From a checkpoint of a small transformer trained on Wikipedia.
Size: 12 layers, width 192, 3 heads of 64, MLP 512 SwiGLU, vocabulary 8192, 6.89M parameters.
Architecture: RMSNorm before each block, rotary positions, no biases in attention or MLP, tied embeddings.
Training: a variant of Adam for these matrices, 134M tokens, 8149 steps.
MLP neurons of a small language model. Each row is named by its layer, matrix (gate and up: input weights; down: output weights) and neuron, and shows model dimensions 96-159. Each number is 128 + 24 x the weight over its row's rms, rounded and kept within 0 to 255. A neuron's up and down rows have the sign that makes its largest values positive.
After each neuron's rows, "fires before" lists the tokens most often just after its 100 highest values on Wikipedia text that the model never trained on.

L4.gate369 [138 115 145 171 137 125 100 132 143 150 117 119 120 124 129 157 128 152 140 118  64 154 137 150 113 170 125 136 144 112 139 148  81 136 116 144  96 153 130 106  96 114 137 176  94 122 164 133 149 128 145 161 168 125 115 147 109 143 128 141 111 136  81 139]
L4.up369 [149 120 179 154 110 113 107  97 166 145  97 120 143 108 155 128 159 129 121 175 109 125  86 106 118  99 145 114 153 108 141  92  93 145 103 132  94 127 126 127  93  98 116 115 100 106 115 100 139 118  98 158 144 152 110 154 102 159 136 129 141 132 111 107]
L4.down369 [119 163 144 139 116 126 148 154 153 110 143 118 144 148 127 133 100 151 125 140 142 145 165 118 131 139 109 111 131 109 130 143 129 144 133 104 127 138 139 117 135 112 143 152 128 150 138 132 151 138 126 119 143 112 164 128  87 118 142 155 144 132 121 129]
fires before: "1", "2"

L5.gate270 [164  91 149 136 127 157 132 118 127 165 108 103 144 118 132 102 100  87 147  86 111 147 136 127 125 144 112 124 119  71 111 160 111 160 156 155 128 156 149 184 156 148 150 148 145 143 164 114 110 120 124 146  99 146 178 123 136 167 188 156 109 143 117 119]
L5.up270 [134 154 137 134 165 107 160 113 148 146 150 127 122 169 142 101 123  55 153 113 105 131 154 109 163 105 108 191 125 159 161 129 129 107 109  96 170 138 126 138 110 171 142 139 167 162 162 120 144 114 132 125 111 152 145 141 124 101 132 184 106 124 128 138]
L5.down270 [176 129 131 175 122 138 139 116  95  85 109 103 122 121 153 156 136  95 119 114 116 138 131 147 170 137 123 139 154 117 149  95 148 142 174 130 132 107 142 131 135 142 149 187 145 101 121 152 155 134 161 128 103 168 168 164 125 115 121 120  97 153 157 150]
fires before: "\n", "s", "."

L9.gate208 [119 149 126 124 114  84 145  53 154 101 105 143 109 159 145 146 132  88 102 130 148 108 166 120 120 143 130 144 165 116 115 137 120 129 140 136 107 165 159 164 119 139 125 156 146  93 113 106 121 133 115 120  92 153 102 101  98 151 103  95 111 125 111 121]
L9.up208 [152 123 109 169 136 167  92 138 101 114 137 151 103 142  85 146 162 111 125 118 111 143 134 147 149 108 105 120 118 167 139 110 123 141 105 170 106 157 134 111 112 165 108 130 114 166 141 159 127 185 110 107 147 142 128 127 110 176  94 125 107 102 118 141]
L9.down208 [139 143 191 122 149 140 166 105 110 102 134 121 154 130 131 139 155 115 124 168 160 150 134 110 144 131 116 134 146 123 114 133 105 124 132 106 129  80 129  99  87 177  90 120 143 138 141 142 146 104 108 104 125 169 174  89 110 116 138 124 118  80 158 168]
fires before: "2", "3", "4", "^{"

L9.gate374 [149 152 142 128 116  94 155 103 147 118 119  71 106 137 145 149 104 100 128 109 123 124 133 147  95 141 141 119 158 137 130 129 124 155 166 140 120 125 113  86 115 142 108 117 129 115 104 160 131 123 147 106 132 153 149 103 124 135 118 108 157 120 119 114]
L9.up374 [134 122 151 167 153 147  89 125 123 173 136 128  79 143 123 131 109 130  80 106 112 146 140 158 100 128 136 111 170 120 152 179  86 107 131 128  92 156 107 119 120 147 133 143 161 133 103 169 123 145 112 156 140  70 126 144  87 112  86 122 157 138 121 124]
L9.down374 [119 130 102 129 114 108 123  93 129 111 139 130 126 137 105 137 113 110 127 122 103 125 105  94 132 141 122 151 145 155 171 111 147 142 109 128 161 101 129 141 113  89 141 140 149 130 148 149 133 128 108 138 119 137 181 116 103 164 106 133 136 110 111 161]
fires before: "1", "2"

L5.gate8 [135  86 115  95 148 108  84  73 120 141 133 155  88 139 118 107 115  70 137  89 144 175 185 104 131 158 124 113 122 104 165 134  87 158 134 177 143 117 153 112 153 129 128 116  96 148 125 133 130 123  91 141 156 103 108  85 112 146 128 153 122 143 114 138]
L5.up8 [109 168 133 122 135 100 129 128 133 117 172 122 124 119 121 150 136 100 144 105 139 142 131 139 154  93 138 171 122 164 154 102 119 135 133 140 168 137 122 115  83 127  99 133 108 185 115 145 113 147 118 126 133  88 109  94 148 138 119 156 139  76 122 179]
L5.down8 [150 151 106 139 167 121  95 139 134 144 141 126 126 118 119 122 156 115 161 112 161 108 112  92 115 108 176 103 123 134 145 161  92 142 152 112 139 123 120 123  99 124 135 151 100  87  84 162 124 138 165 121 131 125 130  94 123 186 105 124 109 112 170 158]
fires before: "s", " not", "t"

L9.gate235 [104 119 118 129 150 113 138 175 126 125 115 152 170 127 108 132 124 118 100 104 120 162 142 163 114 123  97 115 151 114  73 101 105 168 143 173 140  93 151 141 106 122 124 107 116 126 120 145 119 133 140 130 134 128 147 155  99 149 134 183 113 156 138  93]
L9.up235 [144 177 124 140 127 125  97 173 140 138 134 156 153  92 101 143  86 165  78 120 102 113 155 106 123 116 123 186 114 153 156 118 140  95 151 123 161 116 103 104 110 148 129 142 105 110 138 122 111 106 118 113 161 156 138  95 141 148 139 170 133 106 110 102]
L9.down235 [121 119 143 141 187 119 143 117 126  80 131  97 147 106 115 161 149 119 111 103 147 144 105 118 141 119 125  99 134 100 155 130 153 129 101 147  99 105 142 147 178 127 113 127 125  95 113 115 126 100 146 122 160 107  66 128 120 109 103 113  90  84 111 110]
fires before: " the", " to", " by", " in", " for", " as"

L3.gate77 [104 127  71 141 133 125 112  86 150 123 121  95 126 124  96  94 135 139 172 161 159 138 102 150 151 146 137 146 135  80  99  87 110 122 115 141 170 174 128 126 103 101 145 163 141 111 134  99  86 124 128 122  97 161 125 129 108 158 122 154 158 112  73 145]
L3.up77 [114 108  81 129 134 113 158 119 169 186 130 112 155  97  88 163 191 111 137 134 134 135 118 156 112 143 149 150 119 124 137 125 109 150 105 147 104 150  96 161 124 115 164 184 130 169 170 105  96 119 121 185 130 111 137 121 121 108 138 112 163 143 157 152]
L3.down77 [113 159 123 152 171 162  94 137 108 125 152 142 148 162  96 122 131 131 112  92 166 131 145 109 102 113 144 125  91 160 117 140 138 113 132 112 127 131 138 145 133 153 121  92 130 147 144 154 158 167 104 110 163  92 181 145 151 138 127 142 132  83 149 129]
fires before: "s"

L8.gate358 [189 151 108 117 106 139 130  96 167 152 114  71 118  96 112 120 130 141 162 198 112 150 129 122  86 130 127 129 137 121 101 148 134 157  91 136 141 121  81 129 120 128 156 115 107 133 121 110 135 104 136 101 114 145 130 117  84 177 159 141 135 116 107 112]
L8.up358 [115 132 150 137 149 106 118 126 135 103 128 137 121 176 127 148 123 140 176 131 140 127  96 144 131 141 129 144 118  96  97 152 190 121 140 121 126 130 107 114 148  91 154 165 187 117 155 130  98 123 115 128 116 134 138 132 111 156 153 169 173 140 121  52]
L8.down358 [122 206 102  77 136 154  92 115 132 128  97 122 182 121  89  95 141 107 150 137 108 138 150 134 143 128  65 184 134 119 113 101 130 127 136 150 106 157  99 133 136 113 122 113 147 152 138 119 155  86 114 132  79 161 161 116 108 134 125 153 143 149 108 143]
fires before: "1", "0", "2"

L9.gate89 [103 139 109 117 138 143  90 105 118 142 175  98 131 117 172 137 171 120 104 167 141  93 154 152 151 150 104 107  94 142 110 149 136 141 132 122 136 135 136 163  84 123 149 121 125 131 142 117 170 135 153 100 116 117 106 106 111 144 113 131 127 120 154 120]
L9.up89 [162 133 101 172 136 116 151 129 131 171 138 102  96 125 111 163 123 127 127 114  95 144 110 118 126  89 143 114 142 157  99 109  99 127 128 100 104 138 155 154 169 115 123 130 147 147 150 111 149 148 139 132 141 148 117 116  97 172 122 108 130 132 167 168]
L9.down89 [169 129 171 157 136 112 128 147 125  97 133 110  69 131 136 155 120 159 133 119 120 151 135 136 165 141 168 125 133 149 158 202  86 149 135 118  99 128 124 110 122 119 117 132 130 160 143 136 129 142  86 148 130 155  97 105 105 117 116 114 117 114 107 142]
fires before: "2", "1", "0", "3", "4"

L8.gate313 [122 116 127 178 133 152 165 119 121 134 140 112 133 174 140 125 111  99 136 136 142 156 172  97 105 110 126 109 150 107 120 184 127 100 183 169 151 118 155 119 104 157 140 156 135 113 111 152 100 184 122 115 137  83 168 130 122 151 108 106 125 119 130 106]
L8.up313 [123 116  90 147 144 139 155 100 132  95 141 124 166 108 121  96 155 125 125 118 151 108 141 115 143 123 129 134 107 111  46 148 132  74 106 114 141 150 142 158 134  59 129 126 127 155 127 107 105 154 132 125 142 103 162 107 115 156 174 129  81 113  85  87]
L8.down313 [107 127 128 153 150 131 131 118 111 126 106 108 128 154 125 158 155 113 123 146 144 126 133  99  93 117 111 156 117 118  55  95 135 158 145 171 102 122 127 159 170 126 108 125 115 146 148 103  64 112 121 118 174 123 125 138  97 124 118 164 110  76 139 135]
fires before: "s", "ot", "Hip", "H"

L4.gate452 [137 120  99 159 116 105 142 111 128 150 140 167 124  90 155 162 175 149 156 112  85 164 142 142 149 127 132 108 107 108 121  97 143 171 157 141 158 119  97 120 106 155 144 125 129 101 109  85 111 157 138 144 124 126 126 128 121 161 143  86 161 177  84 115]
L4.up452 [178 119 116 181 121 138 130 128  87 130 168 139 132 111 143 117 131 156 100 125  92 162 138 154 176 121 130 126 154 136 161 136 133 129 152 145 135 130 113 112 114 112 104 113 127 146 114 106 161 152 146 112 136 127 139 116 134 166 122 114 145  95 143 118]
L4.down452 [119 131 126 134 115 176  92 124 155 128 140 133 144 105 132 132  88 101  97 124 105 133  94 115 140  92 137 133 123 166 160 109 105 132  84 134 147 147 120 133 129  97  82 118 152 134 138  89  94 138 118 125 116 123 160 109 160 138  92 110 127 110 146 109]
fires before: " in", " by", " to", " for", " as", " the"

L8.gate394 [135  90 126 178 124 143 112  95 147 115 132 160 122 114 164 132 149  89  96 145 109 126 161 169 120 110 137 134 147 122 113 167  93 132 162 130 100 123  98 160  85 128 137 115 111 116 100 155  99 146 182 141 111  90 157 119 120 162 106 147 131 112 100 104]
L8.up394 [130  98 143 155 115 139  75 119 115  92 128 152 132 163 126 130  86 132 125 110  86 162 103 122 154 109 108 111 123 124 111 106 135  94 109 105 137 124 129 133 103 124  90 124 124 171 124 159  91 172 147 149 154 133 142 112  96 135 156 112 161 131 154  94]
L8.down394 [129 151 123  96 138 105 145 101 138 123 119 131  71 153 116 148 149 163 138  81 109 108 138 171 169 170  97 116 138 128 162 105 142 143 136 135 126 147 136 124 116 125 134 118 134 138 127 138  98 116  89 111 120 122 156 140 142 175 111 166 100 109 105 139]
fires before: "2", "1"

L5.gate134 [133 154  87 124 111 109 109 104 146 148 130 141 157 188 138 111 131 124 122 133 135 138 117  98  88 158  94  91 124  85 113 175 112 114 151 127 130 166 153 172 115 120 130 122 144 187 127 119 130 129  93 105 122 170 164 105 140 148 107 148 102 115 131 120]
L5.up134 [ 85 144 147 119  98 126 133  61 135  99 129  81 150  74 108 158 150 110 128 143 153 138  85 117 164 122 125 120 121 148 138  99  94 142 128 115 134 153 120 141 100 186 109 134 109 145 130 123 120 132  98 106 119  83 114 113 139 158 107 128 102 145 130 124]
L5.down134 [104 123 130 164 165 170 115 115 133 124 120 148 153 120 108 161  88 145 152 119 133  98 128 114 151  99 144 198 106 132 141 128 115 160  96 133 146 150 136 101 107 144 153 194 142 117 163 147 147  66 131 107 142 105 123 128 128 123 121 124 108  73 161 193]
fires before: "s"

L8.gate464 [125 134 125 150  90 109 175 120 125 183 118 135 138 139 114 129 121 111 146 100 136 134 138 127 115 144 139 138 155 111 119 140 147 138 116 143 107 123 143 108 105 149 142 107 112 100 149 125 148 126 171 112 144 156 173 112 120 164 153 111 125 180 126 107]
L8.up464 [123 140 167 111 121 122 101 153 117 107  66 125 140  96  90 117 114 150 135 131 100 102 101 128 119 124  98 159 152 120  86  94 129 146 118  92 115  89 118 114 156 143 103 162 135 108 134 111 141  85 124  76 114 128  96 134 140 110 142 100 137  96 115 134]
L8.down464 [ 80 148 157 152 118  91 116 115 150 119 102 106 147 147 135 130 149 100 125 108 142 166 139 143 154 120  80 163 114 113 106 111 112 165 127 143 118 109 101 150  90 160 153 180 109 123 155  97 133 143  57 178 135  94 110  60 126 178 148 112 138 142  98 158]
fires before: "9", "1", "8", "born", "2", "3"

L8.gate413 [ 95 107 118 151  79 137 133  94 120 157 139 165  87 187 167 110 133 109 155 167 106 105 129  96 133 113 130 136 117 134  75 106 156 148 116 159 121 134 162 154 146 119 171 151 142 117 141 185 113 111 102 131 135 109 126 153 185  98 102 137 146 107 167 116]
L8.up413 [134 123 111 121 108 160 125 109 154 123 107 127 124 143 136  81 147 109 108 118 137 105 121  80 135  89 163 127 131 135 106 120 146 115 125 116 122 155 175 161 161 104 104 119 119 152 142 120 123 113 108 124 146  92 147 144 152 116 108 174  84  80 137 169]
L8.down413 [170 118 117 144 163 135 159 115 163 153 120 143 115 102 142 108 124 157  75  88 100 113  88 104 161 164 119 166 113 149 121 119 146 169 115 132 169 130  89 149 150 140 119 106 146 111 115 163 102 113 130 141 162 155 153  99 151 206 125  99 129 121 167 157]
fires before: "s", " |"